config.yaml
d_mlp: 384
vocab_size: 1024
norm_eps: 1e-05
rope_base: 10000.0
attn_scale: 0.177
parallel_block: false
extras: ["capped logits"]
optimizer: "muon_variant"
schedule: "wsd"
final_lr_fraction: 0.05
MLP neurons of a small language model. Each row is named by its layer, matrix (gate and up: input weights) and neuron, and shows model dimensions 160-223. Each number is 200 + 40 x the weight over its row's rms, rounded and kept within 0 to 999. A neuron's up and down rows have the sign that makes its largest values positive.
A block is one neuron, or neurons of one layer that tend to fire together. Before each block is what it responds to, as a language model described it from the Wikipedia text at the highest values.

Responds to: Word-internal subword pieces, mostly the second token of a split word, especially "t" after capital S (S-t-atistics, S-t-age) and " st" (st-eel, st-ated).
L3.gate331,218,132,188,199,215,204,243,164,237,169,147,215,234,172,216,183,185,193,116,160,199,268,267,178,202,189,161,174,201,224,256,219,111,217,188,180,244,158,248,157,180,256,129,193,188,207,146,149,205,192,248,208,275,228,163,201,243,246,242,154,264,185,269,168
L3.up331,163,194,152,192,209,239,193,193,161,213,230,304,193,233,208,180,239,139,175,207,238,231,234,124,197,174,265,276,170,226,210,233,202,253,214,200,241,231,163,140,191,238,226,183,167,222,162,188,164,213,234,196,248,197,202,197,270,204,159,177,198,181,185,178
L3.gate351,144,181,214,192,214,172,130,189,202,169,184,173,200,277,187,204,275,152,197,224,195,216,225,183,276,222,244,217,203,133,249,137,223,187,207,222,158,167,146,129,259,281,122,196,268,260,197,247,263,254,246,154,255,169,165,174,184,224,206,200,212,184,180,208
L3.up351,178,194,152,168,187,209,162,219,200,180,289,255,246,247,167,215,165,184,166,214,157,170,211,147,104,185,184,211,204,130,212,179,139,206,242,235,234,209,138,208,212,308,273,165,213,175,139,197,120,233,145,119,264,266,223,118,171,176,229,258,220,200,157,154

Responds to: Middle pieces of words split into several tokens, strongest for the l in pub-l-ication, public, republic, also Eng-l-ish, pol-it-ician, educ-al.
L7.gate17,183,265,263,242,213,205,203,171,131,119,201,108,187,179,192,243,299,200,162,203,116,172,209,195,227,277,216,231,154,216,213,188,108,272,197,215,136,228,192,173,219,272,184,181,191,239,188,185,210,178,240,250,173,207,184,283,190,184,147,152,167,200,203,174
L7.up17,187,205,186,162,249,210,215,147,233,208,243,169,240,209,230,204,148,195,245,277,143,192,235,192,165,217,195,199,213,178,200,180,219,183,251,245,152,183,197,191,220,173,232,221,245,206,142,188,206,182,156,160,256,193,75,197,137,256,186,194,231,241,335,230
L7.gate41,198,280,194,179,223,185,213,217,233,211,174,156,253,177,118,233,245,231,244,218,208,203,205,182,180,224,151,149,196,122,181,220,208,283,220,242,199,235,191,207,168,193,156,107,164,231,270,202,201,271,192,193,272,154,221,203,145,114,179,190,211,157,234,170
L7.up41,232,146,126,206,174,201,235,154,195,186,202,275,229,219,198,220,280,193,154,218,258,198,206,218,165,195,226,236,174,193,200,195,171,209,230,205,263,224,196,195,134,149,173,140,246,96,210,168,208,222,193,173,167,208,189,125,244,222,228,145,179,226,255,204
L7.gate163,226,165,158,155,133,220,249,234,210,178,189,229,188,141,225,179,154,168,228,201,144,241,223,226,192,184,167,221,237,217,182,184,163,180,136,177,253,155,139,210,184,171,249,157,238,275,111,218,115,220,165,296,136,228,170,174,204,200,182,184,204,236,190,194
L7.up163,192,160,221,165,202,257,236,169,281,176,117,296,217,151,199,225,204,294,182,165,189,220,282,171,144,232,247,197,211,181,214,195,252,235,263,241,201,252,192,190,205,183,213,109,158,135,277,161,141,136,175,252,190,163,170,173,210,176,235,267,166,160,156,163
L7.gate224,283,182,205,237,194,205,249,234,181,180,152,180,186,149,219,178,210,222,253,200,235,237,93,202,100,292,212,236,188,154,272,250,187,203,229,217,168,281,213,197,128,199,185,175,210,164,219,158,216,244,181,264,211,128,224,235,220,208,236,168,207,303,225,237
L7.up224,212,215,253,159,236,236,299,181,206,227,135,198,77,221,209,234,188,155,222,188,283,194,227,197,156,262,175,219,179,165,176,192,162,237,194,186,253,307,220,184,132,154,226,174,225,134,200,203,239,229,132,215,234,188,190,245,191,217,167,186,156,147,236,192
L7.gate255,145,186,276,192,205,170,129,196,162,219,212,169,233,167,156,241,264,205,165,192,267,218,220,239,176,184,184,243,166,205,231,151,166,142,226,207,154,223,204,261,111,221,165,197,216,190,222,262,162,199,100,157,183,171,208,200,212,166,199,197,225,240,269,198
L7.up255,195,202,172,149,191,303,207,119,167,173,195,240,262,229,218,198,232,185,175,220,231,129,215,157,210,205,150,173,244,182,157,204,189,149,175,188,210,143,165,190,193,238,234,177,245,186,222,179,186,249,179,182,280,206,235,262,216,221,264,221,232,249,204,162
L7.gate272,206,171,196,172,240,182,274,233,228,204,206,226,249,225,213,189,103,212,209,223,204,158,204,125,153,224,184,247,184,182,180,150,230,198,210,198,136,191,153,214,150,196,203,164,172,240,220,208,180,171,203,207,200,167,244,222,241,246,212,255,109,171,214,293
L7.up272,250,198,197,149,230,205,231,160,191,165,205,250,260,188,210,147,132,194,203,202,148,201,173,161,159,188,179,128,221,284,211,228,196,166,203,127,203,189,160,203,262,218,239,187,200,204,253,116,207,125,276,161,224,224,196,151,203,215,199,205,159,136,162,196
L7.gate273,145,145,190,220,112,221,244,220,226,299,209,191,219,236,218,260,217,125,134,178,161,236,149,146,149,152,198,110,172,220,156,151,154,214,232,251,195,237,192,210,140,172,184,171,175,188,206,231,202,226,181,170,255,146,198,146,235,203,204,210,129,202,255,196
L7.up273,228,198,249,234,196,272,192,219,179,256,259,245,235,196,181,265,209,226,202,228,191,247,125,226,249,203,175,186,182,186,228,226,169,183,215,183,173,183,228,216,236,151,166,236,195,161,206,224,216,187,144,254,173,207,220,212,207,158,133,247,237,264,245,178
L7.gate278,226,282,271,194,237,172,212,213,213,166,191,187,241,161,164,238,255,240,219,213,235,153,164,176,187,238,135,211,198,199,132,237,280,176,208,201,205,267,229,110,251,237,216,175,286,161,173,191,167,193,57,193,88,150,114,199,212,225,174,247,192,237,161,239
L7.up278,224,217,156,301,135,179,173,206,182,272,283,237,239,215,219,281,226,133,208,245,200,195,280,263,168,233,233,164,276,197,210,174,116,218,197,165,250,227,229,245,199,232,223,218,199,249,202,195,203,233,134,131,267,102,226,188,220,203,232,235,221,269,241,236

Responds to: Single letters or short pieces split off the start or middle of words, especially a lone j opening job, join, junction, junior, and y ending widely, they.
L3.gate76,207,144,239,194,181,269,167,188,170,203,232,139,239,225,239,207,218,183,194,155,207,174,296,170,170,127,268,195,213,202,196,251,210,130,114,170,186,191,168,241,190,257,196,177,218,213,204,221,265,237,160,210,189,250,259,217,250,195,213,251,217,298,213,260
L3.up76,204,233,232,151,223,163,192,232,193,227,265,155,178,182,169,180,190,227,176,173,239,167,226,232,196,195,216,133,226,239,326,140,237,335,188,185,231,169,180,179,200,205,297,148,233,152,179,215,245,175,204,280,223,258,240,216,156,153,189,175,170,249,167,248
L3.gate347,270,128,212,158,186,187,231,200,166,167,202,216,280,182,170,221,200,230,136,189,173,215,215,207,262,183,139,214,192,180,217,249,230,257,217,176,217,239,226,221,188,243,198,243,92,186,172,134,209,181,319,270,172,226,231,237,153,222,204,163,205,162,184,164
L3.up347,246,262,209,168,226,242,276,200,158,203,240,175,211,224,177,204,202,243,183,185,179,173,258,216,196,216,167,108,114,146,221,228,162,180,157,241,209,250,195,236,238,170,180,196,161,209,174,213,223,201,174,252,191,207,229,214,161,140,232,141,176,215,228,107

Responds to: Fires on the last subword piece that completes a common word split mid-word, especially adverbs, as in always, often, much, only, fully.
L7.gate19,178,268,203,203,191,278,194,168,201,302,216,262,220,152,189,220,193,171,232,200,228,144,184,89,244,209,145,207,235,216,180,224,215,231,164,255,196,227,216,202,254,232,198,161,196,161,167,181,184,96,193,169,223,156,147,217,221,240,276,138,191,177,226,195
L7.up19,270,277,158,156,160,242,288,169,141,191,286,227,230,309,276,179,246,194,171,151,186,151,142,217,146,250,160,194,219,198,163,181,192,193,152,266,184,168,161,192,209,196,196,169,231,198,209,174,164,156,133,182,237,251,194,225,142,150,214,273,252,190,241,215
L7.gate58,208,222,165,168,124,229,171,194,188,263,237,235,195,231,213,226,202,144,223,118,156,154,171,219,283,182,201,181,170,195,227,199,200,231,233,272,249,187,228,236,151,289,157,236,231,127,235,176,215,142,169,202,203,187,247,231,291,191,197,230,149,182,281,179
L7.up58,204,209,173,219,194,165,223,172,236,248,163,201,290,235,174,218,191,180,186,164,223,194,146,256,227,172,263,246,197,109,249,177,211,140,211,194,217,207,221,219,240,183,252,209,184,241,213,209,238,151,223,207,222,211,234,189,219,215,231,257,189,187,249,193
L7.gate81,206,172,141,183,219,144,154,278,188,198,207,224,172,217,200,154,117,146,231,130,267,192,229,164,148,242,209,209,179,195,175,156,200,208,223,224,133,186,219,220,166,249,161,235,222,220,194,203,233,221,174,198,170,194,237,192,193,184,189,183,192,230,218,150
L7.up81,242,256,215,179,198,173,168,240,173,223,218,221,159,162,140,186,206,190,208,207,194,199,218,181,233,205,167,290,207,142,219,227,214,191,198,195,274,161,190,268,141,228,193,200,225,232,187,281,168,180,174,174,173,222,136,122,153,206,148,213,189,245,218,185
L7.gate103,178,221,244,243,210,193,237,172,195,264,209,282,179,180,179,204,196,93,292,212,209,255,150,236,219,158,147,206,248,179,140,173,174,204,233,230,169,149,164,194,194,227,190,229,236,205,214,177,146,164,209,194,143,121,217,185,203,151,167,211,176,179,246,269
L7.up103,120,201,175,159,157,195,174,231,238,221,140,201,258,209,222,229,187,190,171,229,234,213,207,130,205,225,225,255,182,174,226,171,163,185,170,217,208,194,181,210,232,230,225,130,192,192,200,247,276,186,214,160,132,134,143,196,211,75,255,242,122,224,187,127
L7.gate128,195,222,142,185,212,168,191,229,139,196,238,248,198,191,179,219,212,241,210,286,209,112,235,203,253,295,235,225,177,143,171,203,270,259,233,233,205,196,192,152,168,224,153,182,210,155,141,237,191,243,190,210,176,169,130,70,161,226,174,193,153,187,215,249
L7.up128,228,251,215,197,159,141,205,237,127,176,263,168,187,166,107,251,179,207,262,203,210,216,219,161,127,108,237,177,150,137,242,168,198,188,198,225,200,196,203,309,176,200,167,225,215,243,180,201,231,244,203,114,270,174,171,162,193,188,127,190,214,129,165,250
L7.gate133,226,215,228,230,214,245,201,161,274,201,130,209,247,249,277,241,212,232,165,203,169,227,190,198,213,147,221,198,169,215,225,182,241,128,192,234,238,168,190,253,180,281,233,107,193,214,200,243,211,147,130,184,209,281,176,147,135,200,206,233,290,201,180,296
L7.up133,53,223,170,243,124,246,187,194,151,245,225,241,252,254,207,247,239,133,214,227,198,255,202,182,233,193,185,96,250,213,279,155,201,163,196,210,195,154,138,200,141,213,157,163,200,116,189,257,149,152,215,148,171,192,184,206,205,235,257,147,161,162,222,192
L7.gate168,114,216,240,154,215,197,196,246,127,237,164,206,247,159,232,238,135,179,227,181,213,231,245,197,238,217,219,171,166,183,145,172,177,262,217,205,197,210,195,275,206,131,226,211,191,245,160,149,220,248,257,182,141,246,159,231,192,162,181,228,208,145,281,236
L7.up168,152,141,188,208,140,196,208,193,233,245,174,233,245,204,264,220,146,235,168,286,145,229,232,217,224,199,193,235,199,156,240,192,184,192,179,254,147,152,279,150,216,166,217,230,199,168,153,168,175,175,205,253,221,232,245,209,164,191,208,159,184,212,264,223
L7.gate183,238,199,122,164,159,173,222,178,205,236,173,195,180,178,218,127,221,217,263,153,301,233,187,234,177,210,177,187,246,227,211,200,237,195,178,193,151,240,217,154,204,187,187,163,278,243,174,251,163,251,164,239,225,189,206,238,163,162,155,219,204,206,213,262
L7.up183,177,158,206,225,206,125,245,158,147,223,149,154,239,246,159,191,167,191,193,172,233,169,255,199,174,188,185,200,188,224,225,168,226,226,178,263,186,217,167,165,151,198,152,218,209,227,218,220,208,146,126,172,157,231,188,144,178,169,198,130,177,240,159,120

Responds to: Final word-piece that completes a common adverb or function word split into pieces, such as rough-ly, alread-y, al-so, foll-ow, fir-st.
L6.gate0,135,218,257,240,219,190,186,233,139,160,226,268,189,202,228,236,185,64,231,189,176,194,173,223,238,212,194,179,233,275,200,277,228,197,197,237,133,201,177,191,251,150,242,213,252,213,183,230,179,170,201,224,120,183,184,216,226,179,209,201,184,221,185,247
L6.up0,280,216,157,168,131,177,160,246,187,236,228,130,269,246,192,243,265,198,227,229,211,235,183,197,233,288,309,219,183,203,168,98,226,159,185,242,137,216,164,128,210,212,169,222,208,160,170,209,190,238,165,184,152,173,234,220,270,145,217,177,208,145,206,190
L6.gate60,185,188,189,272,257,142,234,208,180,300,208,173,212,227,164,290,142,248,189,193,135,222,224,197,250,155,165,203,214,216,175,162,185,167,179,180,145,207,163,165,164,134,178,121,216,233,212,192,147,189,221,164,201,138,116,211,221,136,162,247,217,180,259,152
L6.up60,242,197,121,226,207,194,227,186,202,249,248,232,243,236,203,210,96,141,191,207,237,168,189,172,182,193,184,188,151,211,159,159,148,268,282,246,247,229,179,200,230,167,196,245,229,207,231,90,181,207,203,147,252,161,217,135,218,193,220,219,235,174,230,236
L6.gate342,194,250,158,117,174,191,191,231,183,220,153,192,235,164,240,198,190,237,181,165,216,167,200,158,229,168,234,189,134,222,213,204,198,176,258,177,169,252,159,188,191,227,191,213,206,156,235,244,245,192,223,271,182,173,204,185,232,160,205,178,140,229,215,115
L6.up342,192,215,209,180,142,213,186,160,145,243,181,163,179,216,193,106,203,203,225,161,327,197,240,174,256,165,217,156,173,187,244,170,285,198,200,162,170,238,286,178,237,190,223,216,269,255,204,183,206,177,164,162,293,228,266,176,203,185,215,191,194,207,236,147
L6.gate378,219,221,232,127,207,260,208,209,220,227,233,174,237,164,103,229,220,143,263,189,236,207,138,145,160,154,162,240,252,202,172,207,181,134,196,264,229,231,216,167,192,285,175,256,222,240,191,169,154,180,236,180,214,172,241,244,191,216,193,164,273,174,177,119
L6.up378,224,246,137,155,128,131,245,226,192,237,258,183,243,217,175,156,191,216,233,261,291,217,250,122,194,219,231,177,152,199,260,204,139,192,211,173,208,255,164,240,213,228,200,187,212,161,176,206,212,244,256,228,207,190,206,197,219,205,220,152,200,218,228,242